From a checkpoint of a small transformer trained on Wikipedia: 10.1M parameters.
MLP neurons of a small language model. Each row is named by its layer, matrix (gate and up: input weights; down: output weights) and neuron, and shows model dimensions 0-191. Each number is 128 + 24 x the weight over its row's rms, rounded and kept within 0 to 255. Numbers have three digits each. A neuron's up and down rows have the sign that makes its largest values positive.
After each neuron's rows, "fires before" lists the tokens most often just after its 100 highest values on Wikipedia text that the model never trained on.

L5.gate409:127127137150115142166149155149186126127142156134141146112176082111139105140145066066121131124165146119136101095104148121107096123160118132148108117141171133112139114093100148082096179139130166116136070143162089129116117111141131091111104156112137116126133163124095126136085122107114127091119117081118119130124172150096122132121122100107124103099166123163144151080109133178130097099125144098169155118138113111135098114100127154076126138105109157133140090150118121096115109127144147131109120094127149150153149122085111099155148160169148123134134128114116134106136107087133142095
L5.up409:111127153132083116113151137147153095126087164132115135096165069110102148177165121123104153112138139113123120081150119098138127130105118161159140108123142156158137109125101110107121177175159077135133091154130122107127139123135118145117111152079144140138136130114062074136107125108092140133112132128145089157133161171143100131092119078123129141109146139148138173092143148180173109132152180107161143158136104127161087141136095139104116153078112152150108108142127121097161111145133106159099155094128122144142160117146132123119137127164136117133116131123140118099124091132120148119
L5.down409:117125083116128134125094142171111077168169091095153133144097156117157129129148133119106118089078146153101121124165118109111092128145158144106106125139109126137119132154126124166127180110159158115165172146151111108115136147124136110125111127171100156139096123160168140167136110149093118164093141126126165161106153158152131123123154104142204149100116126122124133155089116143162155129161160142125097149111171121126146127123126099092138141141128075166169117082121131156126134135126091144134115107136121135138180119176138119130117141101107138127147117126181120106107134164124097136
fires before: "|"

L17.gate265:126128134118140123146093132114120139122150151149136151143184158130122132120149151109108116098131138120130119093115133146102165142167182132121134102131163142165152117126095134095059136102135135127136112173121086113125150160119190131111111122163115120122099144164114087124122127152084132143102114129118119125164147145139103119152115090127147159108099102145127116098117157148144094129110171124107125121142082148120089097160104089118073124086140133116160159087133131132152098153115125110132055136137084095143137141162123168168122159126113115074097095113119094107145148136111147112
L17.up265:149133157145089139117133137101146095115162170140141170133110117103085100120165094115112145142121096102139106123140124104164092120101136105101154141146133142132113126159071135150159148174169158109141106134169158115104097120154135152120143119099104128175097157151135119126133135097137147090141104117153125182121125140070129158122134110116094131110164140135119117172083117134098154165160104122111139134152121114091130157070148097138162125133137150122071127173066146129091133116118151122087129110126141141150132108146139118134167136096139103146132161113156151107145126088118154110
L17.down265:149135120102156119135107147126127126163129117096157120139091125153161136108154117129105135137122118185147145111167125108157136104125170102123093093150145111137172137114109142143139117133192116154115088162065121118107089131099128146152126122145081144096132149158089109144146152130144147115112162130092125149108157117089099112120177126163132102112116129138090120114116145155127134122157151124179081136130142139092115138163104132120135137098101185151135127125117157152152117136102117119143049114155136117155146118102180114144111150141119089165072141142102130114119136122156100101
fires before: "|"

L5.gate39:158126108142105169148161145083140145138129093117146161152099153129135127116125090181125130146146086118141110126118143129097115105095189138107096134115165111191154130127117166164159130093158128141127141145157102111145120162161179117078136112156164135169130149113102121115135161141147094099122122129121096147145136162135125143098099132153141129153112088076132109136145113136170062128114131133132139167149139102153116105132106176115104131141102130146116114143127146105146174121101072139098107153123124133158119122140156109138112150098132123093134161153133086142157110152124117085
L5.up39:140140068128127119130112129118115099117130126136139114139121209138123137101111095136101100153134118071125126129126133125140102110108117143074114150137149136167117157058099167100116131125127076158117072171102099110125112110163181135106144133098146118102139110119073129085136105158111100147142163116146121106110162135133125184123096104164136152148150107126120140135121105139156084113138171119127111145144145150130141119127111155155146117136123139129137168194122134108158116096128122127098144119126135138137135186161152129130113183108140126132098111148115093128148108113106157115
L5.down39:168126108147114141136116167122126135128138110163153152139174092102142142122125127131113144117115150079130141139098119120137116094122183110133102110118173139169157117175086150149124113089133127163126107141124136156148150112093118121109144208110117121113113108123122130131136096131120131129163166143151167149161133132127050130126116121107105143090105098134114116152166111133197128108121118121122106132100152124139142152171114118136115084157138167153093143147114119145152091140128114144132115131158122121154168137100102128181142140103133121108129142127149093111147200188149123130
fires before: "|", " the", " a", " of", "|---|---|---|\n", "|---|---|---|---|\n"

L9.gate262:100147142083123146150128165139156082160111146177165150112161125151148110137143106108152156127127123126116141161152135113148129111100119102120088149152159120146138162103060133148129138135170154118150055112175136143122142141141174141140127158134124112120105159137152129087131180083122122128114099117149141103120159139077127129115108113125166137122124135111151116098112157160101130148125149127156129144096093140140121089130121166157154133149128155164162110094095138121148088116129095116103116129125087105088121145131135125119103174069140099101175120150133127133147101096132121162
L9.up262:120141138120095123117152123135159119115112117093135117115092093171089140210146125129151168120106151111136127113101152125115129109129112131117108130114100161140103114149104120115142104124158146138114093116124079168105128167082132094120134150108198099116087153118134117129089147109148110124133148136155111108143087127132158117129092101119140116112147109129110115118148130122101153101158112116157089106114134105138167128162157135084153145111154166099126139145108149150142133095143152078101155121126090135157109118120125122169083159135154139137156113164167085128066075153142106116
L9.down262:130156137111100136094125159137111128194101146147118161130154136080131087153114156132124134169103119116138113142149125122129135128115153129104104138148143174141128125137094134118151156143134134095128105142136107174161151125170154105116159150133124142108110088114148114168157136091138145150139115163141142110130116120170130115144119150152115145105119093143113122127079138159156088117122105115131134096124134091126116052151149156178114137102089150085141151099136126117173191118173107141131120096165108072150129110172114092152097158103105144124156162138146102091148110131126120131
fires before: " |", "\n", " |\n", "19", " "

L6.gate171:120140121101091120162103170161111165110141158131148130120115121142141125159110110149105118165175075134083126078098136165143112105139134143114175147129155139125114167101123102165129125076111088136126136115159132106130098081120121133120143109114114158081103119120146143121099116121137101091158123143123146187109111105140127113073122111127147086132131146082148129147143143116173159122122075161166125127156138146124131119130164172103136157124092133116151098148095122147106135105142114165148135116157169123144157121146114104142095123142140067178117117148136121169115103106129136157
L6.up171:119120127095140119156135146084167114167118114140121102134130172088107093107149134156082082153120123159123111121138080070160118116134127125120112150096116089168105121128116130159127111122146138133142105152099138102142170091104134112142147170148101124088123155134105152107120122144115117088107162137122107134109142127116129146132121094140159098088115150094138108175112110102146112144142143165114119126101144163174126138127145065131151093156157075152095118139104151126145112107109171141128159160139167087093148145114110117174112126132095176085110135154119136124152140164107132136
L6.down171:142109136114113112115126125147103134128116155126120154118106138136161144141151131214106108106101139155169152096172125111120129135149130134112152153098162137171151138153120125117131115129120091132142107136170147143083170152108148098135107139142159106095122151112148067137112113169189127137160095141142137152095143110118117089136099102092172116122094153110148143153162071104098141096105131125107103172145133122106141110129148162102135177114126141177154136125095137111120125131151120150137137125168114096107133176164112097122147159125186108120121149122098118115136143097155152127
fires before: " "

L2.gate432:135082125128156100103051101096129166145132167119153143130154139128148141114124131104144171151132174133149126129141104096144169084146136122121118105117134106113105146106137134142086102157139177087127169111138159132171115125121121143179094163140137124125133086174094120123119127137100112094127124107121120114139118114087075146111141151148150114093144123115120106149167133136116122116110132141122134179119135149140116122127108135075149134113112122143140131138131109154154113097146143143119086099113165116085143095186104152147126114086109110083149109155122163119119136055112094130
L2.up432:169102156123171104153118121118111137145109128062108124141147179154177106102071144141109144122165155143147139109152106124173135145103108107125128126121148138103138129162115166159104096141130165115098133168137112093173127072131107127117123129146162114144146148138190125117130130135136128187130135140091114111129161160107112125173146150140157144122117099127138119088112080144098112165122164131080135112115131117138124099128152129099138125123128136147098095152114093125170101099151119144121141098109127079117142169149135157141100128149134110153148136144155157165097143098141173144
L2.down432:137113104116145127117123164130136152103128124148147158118130135141132150114093177104156137147109147124105130075124119128150123090102140157126175101110112079131129145058131131096098090144119141124196169126138117073132146132151129130114158119083144123154128124126144114160142089138103117155127087127123101165118150167143122125145090102145143133133106129137140132106117079160091116106156095131122162125113117111124159105129112127086112135097102131136092145145163121083117106092144120101153127114087102132129148140168070139155126135128121156105076088108162175115094144109135086113
fires before: "ov", " |", ".", "ing", "er", "'s"

L5.gate416:120145174131148079133147123123089124166148128131136115150133098133179134090135112112158113136097185154132162113101133112136177100151117098130149107163149119110177114101136143133145146116119134107136129076148142135154137087127131148120167174123145124109144155087125147123129142167125167135140091163165179128133138109184135119137053126126119099139140112128123122102131126096132075088171107117122139146153136128162145110164087098128107111139097180138125108156087123144117141149135138123108167117103111132136101146139133113148145149117099157119133150142154145100129138158149165177
L5.up416:115112131142196120148138121110140160139126130094169127152157146157115059142091094137109157111114143134111138119127135149125152114121126084146127112189101138113166113132142107108118125143120140111151126133119102134149135151133078124111092146128129135144088119123149137154096121135109184137145100160159123168107142091119163119082080155144098140135077133139127114144140132118122170134149152118193188111135151124096147146151127127159127135155105117124115167134146118121107132070139122133127123184117098182110150124099138126117100112099135141105169136097117184139124161110137124154
L5.down416:128128142145155130157147130159097114114133104086164120144161140104077114115128125155123120148079114125146122163113118110125109119093142194144106096069106126116085124115105130113100146137143124157175066102123146097077125101091097115100141126094093132103073100116149123182116114118144129108131120090081106111129125161147166142140099160128151120167115108145101145158129105162139105122126152084151144153130119131138093106110132113169097121162118161162106127098155107090166113121114098122154114128116157129100170137151134152106142115128114095146155133139131129151140126118109097122
fires before: "==", "===", "="

L3.gate82:166085109160096127106131177082155137113139125147120138127128147110154124143123117130113120135159093156124173162097132135126109156163151163131132114165116101165103144084078126099129136124113086125076135151157148140118107151141127144118087145115172124136123139122093102078107104143126127137093176179130105108140157134099102129100114129098112099114137127094143147081120111167117130107129156150146092144151122123111133124112090105168092141131100154129117112133112132127106107148137151100150112137118111138154102074143133056159127144100153146101171148145161109119164116085119160123
L3.up82:142119114162090094145119135110131135124159116146128103180125152163119126138115156128135106120157158135157143146088133138145139174193163164129146145142165140175106156091091136122085151130157136103043104108166167089133120134184149144080159122129141115126105115111116127104123139157100094134135141136130106076110126140095120132110089142128127140127159116073146122097090112158114103146119161132137103115158140136112111131150133102151089133139102160152127108143093131120110135155118118116156082139117103152128117142165134083148114122096089133094146113159158112116145110132109140115
L3.down82:128105117122129130147109165108133103122172123156134174158146131082157077134165120124112127087094137124152108101137148122148134160186150127080110115114147150155109100157081127115092146105165139134123096179106090110102148119121100123127150153101099138178127116143124120125137113140105130138135133147124142124134148125138107132139111110145128158113082118128105099148094165149208144118175135153104150134123153134129135134157120089123133124144061161138075108121128120122101109148119153109118126091158107160171156101117148079136122126133101108133107141125153083127143111159119081113
fires before: "|", "|---|---|---|---", "|---|---|---|---|---|---|\n", "|---|---|---|---|---|\n", "|---|---|---|\n"

L17.gate267:127148139147106135137123170137143147166120131153115150176142103104101147140128127154143114151126138130132142121099103099104150083136131146164095114146164113120124124162145146114161128089142107134152105164138141106125141119176102106188179120109152126107119126072071169103166111090156129153122133134076154114117142071129145149091124126142129128096167161115138115114121145155144154125143124135143116120151111139137116128089100084095137120121097120146154122084124124167128146123135174147139080089137149121117192090134146149117129158082150102097112109141156147149158108147159107140
L17.up267:136120154099091155139126106128139117122135135079139172121112199097084101137161175138132131101091098146122155107107130126142164117174139139132128065096104154111112078145103133164149124085141134138138167180139124135155110126141143134120126162147086108158167112134145164118108160143127151137108116132142132110115090163163117124098081112150161127131114170170148103135172165158112125113117130164171133132160124145127112142117150123101132107170138175112111122125130160124107127138150130155130121124151168093139120171107160135129162132135157133089115126155138129121151077130159134124
L17.down267:094075144115172160158116102104155105124120146095138119121118119121125141127111103105145100124139126129142125164154145119122129110138170188137106107113122155134111136116116115164122100091097115111114200151139183154140167144112142118150151127164116134129112183124110123187152122123113134122112147096111147176114153094140121149108110149119181122137113153137106114085119128145104092129101176108146148120144115094143137095101123147110144111104105136097109144137121152157131194155121150208135147139140085102152119136152121102136133114135119112133133106129146094137081129133118119184
fires before: "4", "5", "|", "\"", "3"

L6.gate138:136148167129115107131083127156139112140155157121097125127090116120189154125139085108122126140130150112113129126098107183141112078119156131139170103111130134151110130136136127098102069192086115097092112084115144182114132119115089116098141152137151132134135165139134065110127147154121095114120142136145122175118123134115142126107126133134162169121118115139097102118109140175115128143156109152120174139134089105140151129138143125129179121173121151144115145142137159122087142125123152172093143095146173123103099113097137128110156163177138135154110117113163104122118136125139092157
L6.up138:094127125121117162100131107137080160127118136109160114098130155138121151126172135104159123173111127156118078145111109127148150110133119121137120119120113139142128104150115112137152144136166152078130108107133162116109111132126158150074110191135126127136091196189098099110151150109084130122112132110138162097125093134130129144152113117145104123083129122156121146126135139116110127147111125137095163159125123135124094083125158134117142144171148132112160117113137155115138116101146156093132083123133126149120080153082116174131112154153109094123130153111116058147062120145120101090
L6.down138:135134109119147130112138175107120181114093120072090161112122138161138123122173137124107151153091109172093134158106106131147129105115182134144149114097161119111117172111123100116086122146054136151139115086128094134108112124119130100131124124088095143106124115146107093163184102120122121099140087126168154112086122096113144113087114149105143145127129112146096099120097106172145153128172116114120118116169089093144146156132124116169120139090161136128111143115109131150091136127117155102142137104126171140093098129151128117137127137127125102132087139176174122126117148114128147127
fires before: " |", ";", "\n", "R"

L5.gate147:143123094141189129123098116091109162154140093132173132139092140119117131094133143147112138168192144138131114117105123130096101114113149143104115157127133117141086118100147123136085101117089100135120131159105185153136112126134130145100151142112129121143089073163089110145079124121119096177180143183179135127161107115150159118149099128130112136150113104132113128141130127083127121157130124105153110140111147120140144095133130126100156081098145089113132134121134097130094096161143137121118109144137133159156111149156097120141141154120113103108175148179142080124125119129176120151
L5.up147:116111132110140183130110130114122121123155147152117149133127133128187131079149136132093121114158090117141160105147127135162140094153170129124147189166127107122109098104084142109080097144137128104162132120114120117098108110183132116193180090119102137120129180142150126137088126127136131133130144138154097108188104130118152144124138067138143115106147133142144124168115171123140109165120114175092128121123136130181120084103110148118172138146155120142121159158102140149119123143118131168139144137123138124150096101159140122086137139153094124128165138138118113108127162137174128145
L5.down147:142139088154156146125120164139139119135097114121127107135128135155089152109116213112103166149127115126154072111127136118139130161114091190130133172129117123142118105161150118145158136151094115131109140153145176133068128120106130079115159093112180138122113093150116140135136107156141094128146115144146136094113120133152149162120119151113128153072120159133156149159125135104137133129137138105112140128093134105107128127097071166165136139109117074158141108125073161144122138107151146126147147129151123141144111097132057118109086112151115111100151100147102107127118117150134137118
fires before: " ", " third", " that", " June"

L12.gate233:135169181136172069135093113160124150126139153112100111119137151171149133094120128150150109125103136127127083102121117131113135166127111111128123133143094135127135115076116109150126119130118107113149111149112146093119163141141118133103154122137130137141133134122145101158071135125193106073121139112148111122109145075138172090124122165118124121112130160127105136096115137139142128129112141093138105121125104146126146154122126152114095102133140121141095107145159161113183190137117142115111151119096140176081182089143110147141177111170108121108096100117147149089166128141088109164
L12.up233:087149143161131097130118154098108131174157105126123115153166109134171124145174125139139170152162143137109128138109137131131095159132101110090133115095168160101141147113108110143145132102140111126104125171137148137122145182109139123084117161098142137109173081103160121087130139112131156067107121147127069115149110163127148168135128150125160156155127181132129148145135142139138151097141135079157144104110127135102150158117077111128144155127102103105147159144146125153113118147111132118149156127116126119109177152143103115132153118138106133094121109153141101094098180069122118153
L12.down233:081152105126138150145109129139120156108113175132079136141113117158128105130161144107117145141138188141132125084120162112139105119132144118114157136123147170111194140110123129166154098178101118126102123148084123169100170143141140121141114091130089145130156142159129128118145134128131103159132179135074107105166134116141146152145088121145123110116146103072092177107140146151152139155133118133152066105128117177127106116172126119144137121145137153123106126110171116131165144134155095150122178129110178145097130097139140153122088116156146130103141158106132128108093119124150133119
fires before: " of", " |", " ", ")\n"

L12.gate443:156142148114129136156119137113128104110157099143160144112130127116139115082109159138092144145122131112139147118107151140144089152157121102122106094169152130119155089097148169079137116135125087163178139147150094145149133129119120122114136123136151130150116110097111116079113129133140121127121157119136101144152153125149123131160111114138153135088134156081141120105122129125143108132084130109096080067170148122125079160099108128171138093111144134109130126120102085150108058171124145153133138135163109118155122125161132151096145168113130120058099137140127150110141070109137171095
L12.up443:159114146136123142123104123122137105126164132126138153128146147108108134104093162163096099159151158123078098148124134086165109108135141123107132106133084127097123097107081112092103124195148088114118093119159147070113109130152125183113126143082124116129122114124098128146124136174113121081111149144153121109147080121123146140084068137133106103112122159133127116154159120130116156129139134123103121149107112125095114135117108129116059129128091168145125116096142066117123136177128155136114106092128134084100160132135171109116109112127121126080144106136130122118127080141119151119
L12.down443:093108132116160113110118148107127119122147136155127135160142133151168105105135159103137080165071104128148155120107130117151154136135193100112131094114141133121129118122149091102125154146151130140123065137104118098086113175099151111138143117144137110175159137139103161132140114110137115107128117132133087150097168087123113150125135096138088144125122107152098097134141118134120152136140072125138097185148142135132126113113125115124109133139159116165119145144133147100132151136100126114153112080174086138191098110116127124167151152115118106098110158134184117110114153183178131114
fires before: "|", "|---|---|---|---", "|---|---|---|---|---|\n", "|---|---|---|---|---|---|\n", "|---|---|---|---|\n", "|---|---|---|\n"

L15.gate370:140138091103136106077137097105136138162145107154140133147148122073143120122192111133130147138113079162115123169089131106135121131103138107136175105134143137109127162120124131178125101134120122114135108126144136140103104137167115118140116146114155158080082131107123096137106147164149129077164127132151116156173106118102136120097137101116111117145107156105176138113111104139136128147155127106168141107123080111154081102132117109092120127135132151099140126060135162136120158115127142129137110156127168065104134125163115128175103149135124106120161149166188138139156100111103124111
L15.up370:114111113119118161114133136160111163139125123108140147123118133119152173154127141145099145163147132170123147132101126129099123110132098155115098083165151130102095163067090145078114102173136099159145090116141107094164140169123123118106140126137130143100160201158121074142110121137130115115118083163135144151104153134135124116125098143146128127118110106115172161122091126164123165193159082134137157115150088133120106118128106135120166102147089146137126130085119112169169124111128130085144138110114159111138098118104138145139123181140117106114161136123099145121122133146155116098
L15.down370:090174128091111144179133129109147113147115082148155117153115096120132098143133143144157111163140108174100127146127125093123130133137130119155141115116156131103132159058125152109143152125133175089144162119173097127163103125126149168154112142130151089078145102125115118165118129157115110131149108134150153157119140118116120148126136134124110149117139153088098100110104151115098109158141094145146099133147105136155136087138156111104082171137127111168121116127085142115129148093108150121147082127111145165078142069164135156174138130136151104147135112119119158140126106084137146083
fires before: " |", " |\n", "\n"

L13.gate508:144111123101163141122132153103094108128135143105124148166173095183132099137131115119118105059137153154129171095189141145117080111096102120140124127148103095133131150105158147124168095109131179157150140099119167115104092126164151130114142123121140143158117134133111107142156123097113135118111110136159113105110101144107096103087147161163176125142095130141110163143113112165146118106121126119127134146105127122107093118105122105100093166125113167101157157127180124143130110168121155111181168143152120096152133179175128128140169126126152112126114107133116145126107114146110159130
L13.up508:152060070146162107115155182142160134156129126107111141115150121128124153113115096138127125138135147120159145142127117178154119107114082129145157155114158094127138118132127128204154104087116129151171129155176120141151106100131127143124162079118114154096127101125137140132101139131164109118151108138158123153144144114135135108120115156123162153169123103148159143114124123072153136155130083094153120117133169151155108143145167089109130153109112156143158140156188167110161116128133113157099110128147126137137171137144092103139147140157124088133127132133168112156144144104152140103
L13.down508:137138095104145104151145132134129151145128139104091134101097055171092129114114131150098150129129113142140134135114089148122169124104120099109169126179122120136146136162136134105135102142167100151155096134147128117098121108172133121114154103094153133125132130100109126135086183149092131184127138148146084157136125127174109126109140098123104121141118138163162107152158117144093139183142124141091133125083084128105086153081134132111086098126152135071102113129138096117141131132127082191134131144102154147135112157140182121137156118123140130120149118117146121111153099139112103118
fires before: ".", " |", " by"

L8.gate307:093133134107132137127171102123094104123108107068109115117118084134130119113111102109167120116117099125122163206070156116128133147148147113131142123164103114112131140131107105106137149109151128140128155165125142128145122167107129119128155158151118147137114163099147108141091135145138150133082137125087125144124122131119089118166135117126125124140083116126142121102115126077125136170134163114154104100116133139190188101114087158122106129104129148174143106153106152168143068150144122132154110181121121171168126145128112133159155151144105158137130142183121163117131119120160156143
L8.up307:126126138136137047160127102129129125106150086107131114152131146147116112155098175089137111132136139086144116163105117137111129100162136084099176117104112089173107130132146165135118133164136158121125140137094141122116160148126109128133127110096100096134154115107126107101116140148114094149113135169136139159132132100134141101078107173154106138177117117118120142120126125095141159199142136118117122165094108131135130128123137152113146124135164133132126140133089136082061134144095122156119135161115138153113087063118152114105143132109091157126153148129106123170110182136132144165
L8.down307:123155182126155112170131106146140086141149132107127145139142196120136140133119175139130140160134123125111112124102106113170119155124138104135129161139142117170124109104152132128102130135131101131106131163096134120134139115131130102100132073111111110164089096120083130136107157109146163114141088126131109168100105118150148146103119136132154147101201160167090167134147124178189121098127097131132147167152130103130139118117129155096150124184096104119140128110097132121128135118110109154155187100119141109162158129175139130121115117130094114111140140082127153113097132156107085155
fires before: "==", "===", "end"

L17.gate131:137131084142160106118118109080128140130130148130105109132103120130105134124094108136096169075129187150130119126113129120136164144131141132109135102095152130151137110136140120113107121091141086155077108122132099115141180128119119135122107127092099102079149164143136110104102128133158148100120154079126152125126093164128143137103130145116096151103158138129143108147115187064082107142136113142114114122131147106125108087133145152172108133138114157093109122109090104120124133106173153127107123171102108104086122142112075091188107117123159122125130090136166121118128152120086085114
L17.up131:136090153158116125095120116102175123105178100136098157086134120113094138135146126154131102123150180157108103086135134130149143139149132127072101101096100122138129139157126141127127138091078135129120101126141163128123160164148144167073127104127132123110139140133175094098120151082123115121126116112143155106131172158121147090146150104113097137101133112106137140129135123148124145167142149120117099120171149143111142137135100131192101150163163139129138170117112152101117126132163189125121108142089095134076140147101104126149106138082156120142166085118129128091109130089114123146
L17.down131:137108112179186125121144120093161123105131127122103148109183082116131128078104117109120115106164137117129102131154161110130117135161117157125124130168129117122145127118116134139149069110101171126131107164124097158144143140107148120147116138090123120120107133130179090107113163141094117127119117085111134149134121146081148146109157159113126140149141134109114161129123149152148138094115152108109106137135115141134091103149107164173123111162163134129127106136119114135122128132143137111088103147075180125112158128109172088143114169087126087151150156065099118129106116117075129183
fires before: " (", ":", " |", ")\n", "′"

L17.gate20:133126106137160129092124154143105128122146122130162105142138130171108126131130127108124132118121110148139131107164125148142165149154117138117103164129152125129125118152096119152101146127149166100083107159128143101153116165181178111109130093109142148132101133143123145165097111130134090171143138127156163125114137155157106149154118122159201144118115127140102104089143147184139090143165133080144140142168138149161134130144170132098140096097136105104079109129114117133142143184100097158146138142148140139163163133162113103168119166123126119092106089102153123085117091161127119079
L17.up20:092113112135108152128146124090149118118159174086123137164171110142169116134157137121119117142122156135141112136146093129113092131159116093151161116138114133139133128134130171114155136115147137120123106171111148091117115123079160181134172171129137099108143104099097130114179192149155117126152107133136099110146162147115103121107118137144145128119159114130150109096153127112133125164159143136141116099139121106115143121102170133149140161130144145124131137153134180143126083147114094154115093099100114121214114183115135166115156135104145072133109125134116137135101095125092146089
L17.down20:128091110162140123094100147103110145158141069134128114173147162117114121119144169135147129128127142085112136110134116125147119122125183132106117149133163081121143140102142109123106103126126179135133146182119107112041118105107138162134158133108147179179135080156094082151112110127111099144172130112138143117108129110095083142111141080138126139116118102148137135191115130110133125121118104137089106142113137136123078134116133113128158128157114109178145131129093126136120106117116141151129095116149109121127128111131136166151129125109109076115091116166146107111125156113123190130
fires before: "|", "|---|---|---|---|\n", "|---|---|---|---|---|\n", "|---|---|\n", "|---|---|---|\n"

L14.gate246:110105146109119115135141144152117165079145106112107150137084172099106138130167087132128122134121138171091125123132130094100138159130131128119115135095115119134152173146141134107102137110108069108144089118099125076137131127133112168093134133134138145075153127105127167150149066123123130174137160123171156120089128106150100164117145134087133123155099138120108118139119145086167126163091106159155079144119162113122112100114080146109099146154106147167159129152100117111127139121106130143165128177134137075133131148145146091128144128091118104114158153138123143128091107133142155158
L14.up246:140102125134076161161152104099153158158089162120140148107092127130138114134139109117120135090155088144127132151150144100151166156133153111094111162097171149144153149142137168124144153131130141123106094056155174140109160100113161126118114120146127114121177096134139117133102108081124116144121087114142140126152154122098120128132132139126136155166118145163151091155128113105105158125119105139086116161119170154109127102139095150140136144138059152117143120154081129165118126147095110135102141157151113131079167120107108092142165098115112159099120125147115110146124134139154153170
L14.down246:144145144123181102149099153154160167101114119120142153110110148123136144100164108135163132160129174098097102092117111116103115141098140103114101142105130141094181113167115117128161145113110112110139118141170171086107123106147107100128142122137120144107109144128160147160128120133149127205162137131173157167099140138141093167136140093084173144170116119156106154147148190124106146158089091138152132135153176150104125159130130110118097095133114135140094120117145127121146144163129102156108128073149105112158109116141133104121111111105094126133113148149138126149123132151149132098
fires before: " "

L9.gate305:116126156124141130100145134126158139112130143135101165153136120115086141079176110169139079132127149122107119128124102125126137097125114157154131139137132099164107141077089140145142149147121127113144102138151135152094128147132130112111157113156129157127108104133130111080094120170161139108128135139113129138113144137099130120106085094143131122129147192098117121115132163122159158081085127109077118143175130196101121169154133142088178154101120151122122110104110117144123112151131122154195084113159173112151154109108114141134127134135085109105100109168166143140100101145144123089
L9.up305:099090149136105106140136117064177113098155142131117179159135120146155147114144140133146101140178175171134130087139119090140147113155129119112138155095110114139138123124102156119084131105123105075093080132176138135131118103131107105121148119140159134139120108138174087152147130140186157083127089120112109129106140089118115192128099137137154103128145133123138093104175136119173109090109143147116136141121131154094111122149131163130132114106128097129122102125095163143118148148132132138168120118114141110120118094131121114163143127077115157127147116160128151150132171150117095172
L9.down305:119117070132079120105153125143111132138088120104124133095150111130109104170144160097130132125105128114128136159132136131164133145165130127096109152152157128137161133155129102086158169127131144142138069177127168124054091122113108112127165166096135158130102121105164146133122128122102155137135147095150131130083132118105133106174146093141143113089119180156110147116121163141125153152090133114109099125158155116145143153113119157118090170159171128155144105161141090107140078145105145157158122130151136147139150125121125122070149106135138073138129148124102112120118166124138130129
fires before: " ", " January", " in"

L17.gate375:135148137128120128120115090110118101154147114137123120139158153099132121147114142088117092121142112136121155147150111138053134105093141155186163102125075134130154085177133137159132132117115120146101126123148124116129127103141124105156102105116174116129101110134148119175143157085126128102123174149162141127177151139125108110126166128117162110166118117123149155153168136089145113097112160135177063083132162101145134100130110114123101107109101114101125133138149109130125079109164151103102110099167143141178122148127138127165107164103162115120168140089137157125097129139139136113
L17.up375:161157150143091097104112138054158122141136114090132100145137088147112095120140100105092116112154153145180116145182114108103146093084116119136150159135075109128139088138111125152160105118105119134129128137176082131129095102115122151141141130091142133128126125151115144107115165084160133158114133117136152104141121145116142107113155135137135142154113125118120192154148140097127138090117135119092087081120119120096112125081083116110101117107105099137152099122113131115138143120142146106124139110153148140161140180103127097159168131123131089077159103148145122078106124131115127151
L17.down375:156165129107135116111147152106126128130123129138122166112148068161145113111145142175161132111110194093128134133112145106144120137089112081144124101138096117133073106137134151150118124148126089137121156076135155127075149110126149112146121114107088134144150118127118096124109149178154113156097099170110114132138123102110143192111110110123116145157123137162163073125111131102120140150171113119106108088162143136146125132099184138121142144152102112072114134141160136118143137142102109158157133124122139129126149112135108113091123110097079142166099106111119148171169133124083120113
fires before: ",", ".", " to"

L13.gate111:157143124085156165094123115101104159111123154144111162122176136116131163123162124121147150175121120093157130092068117088090163086099153105109128107076137101129102167134094148115118107121135143107151129147087153124114135141111129100149134158136127127139121123138151101122122120113118112092139128105104145149142120145139132091145128119076124147126129114120129137117141157108130104077102136137120111141161133109159131054081146096097127149156149145140125148130078119172121068154113147137136134128140130155148056111143140127131137139142141103166109103128131181142159150156175121120
L13.up111:157125100134120097113081099184115151161140120122119162103167125120155147107143090129151150150142137096157129110134134157136143127105098131155081170086132121161130169126102133121135134148133117151137097167117121113207155159091133162154125112136101143138106139087142135164123157126157127113122098131139144113141148120137102125088121111131144152154197108124132180149181105139141150113152128157130108123150148149104120111104137099138135165159161157121143121122118145160159130156180110099153159112125125127101086114116142149085173112109144099170125114138102149162127094123144146125
L13.down111:122124170142134131115144132130119161123139112097137165120183132136134162105109079058145147124127127113118107130108110161159145134102194138134112126075141140128141143099093157095127115165124141123112139156103132065185074148094079159148114138125129087154122130103085112130113137111145089102117129116113136127114103132105109140095116107110111119133183127101121146087161140144121119115132165142099114149153111093138131134117124138108141116106135208093133111085092083181114153149130131116146132114112163124116110100140105141124122149145126145129114107129122118104124129167150155156
fires before: "0", "3", "7", "6", "1", "5"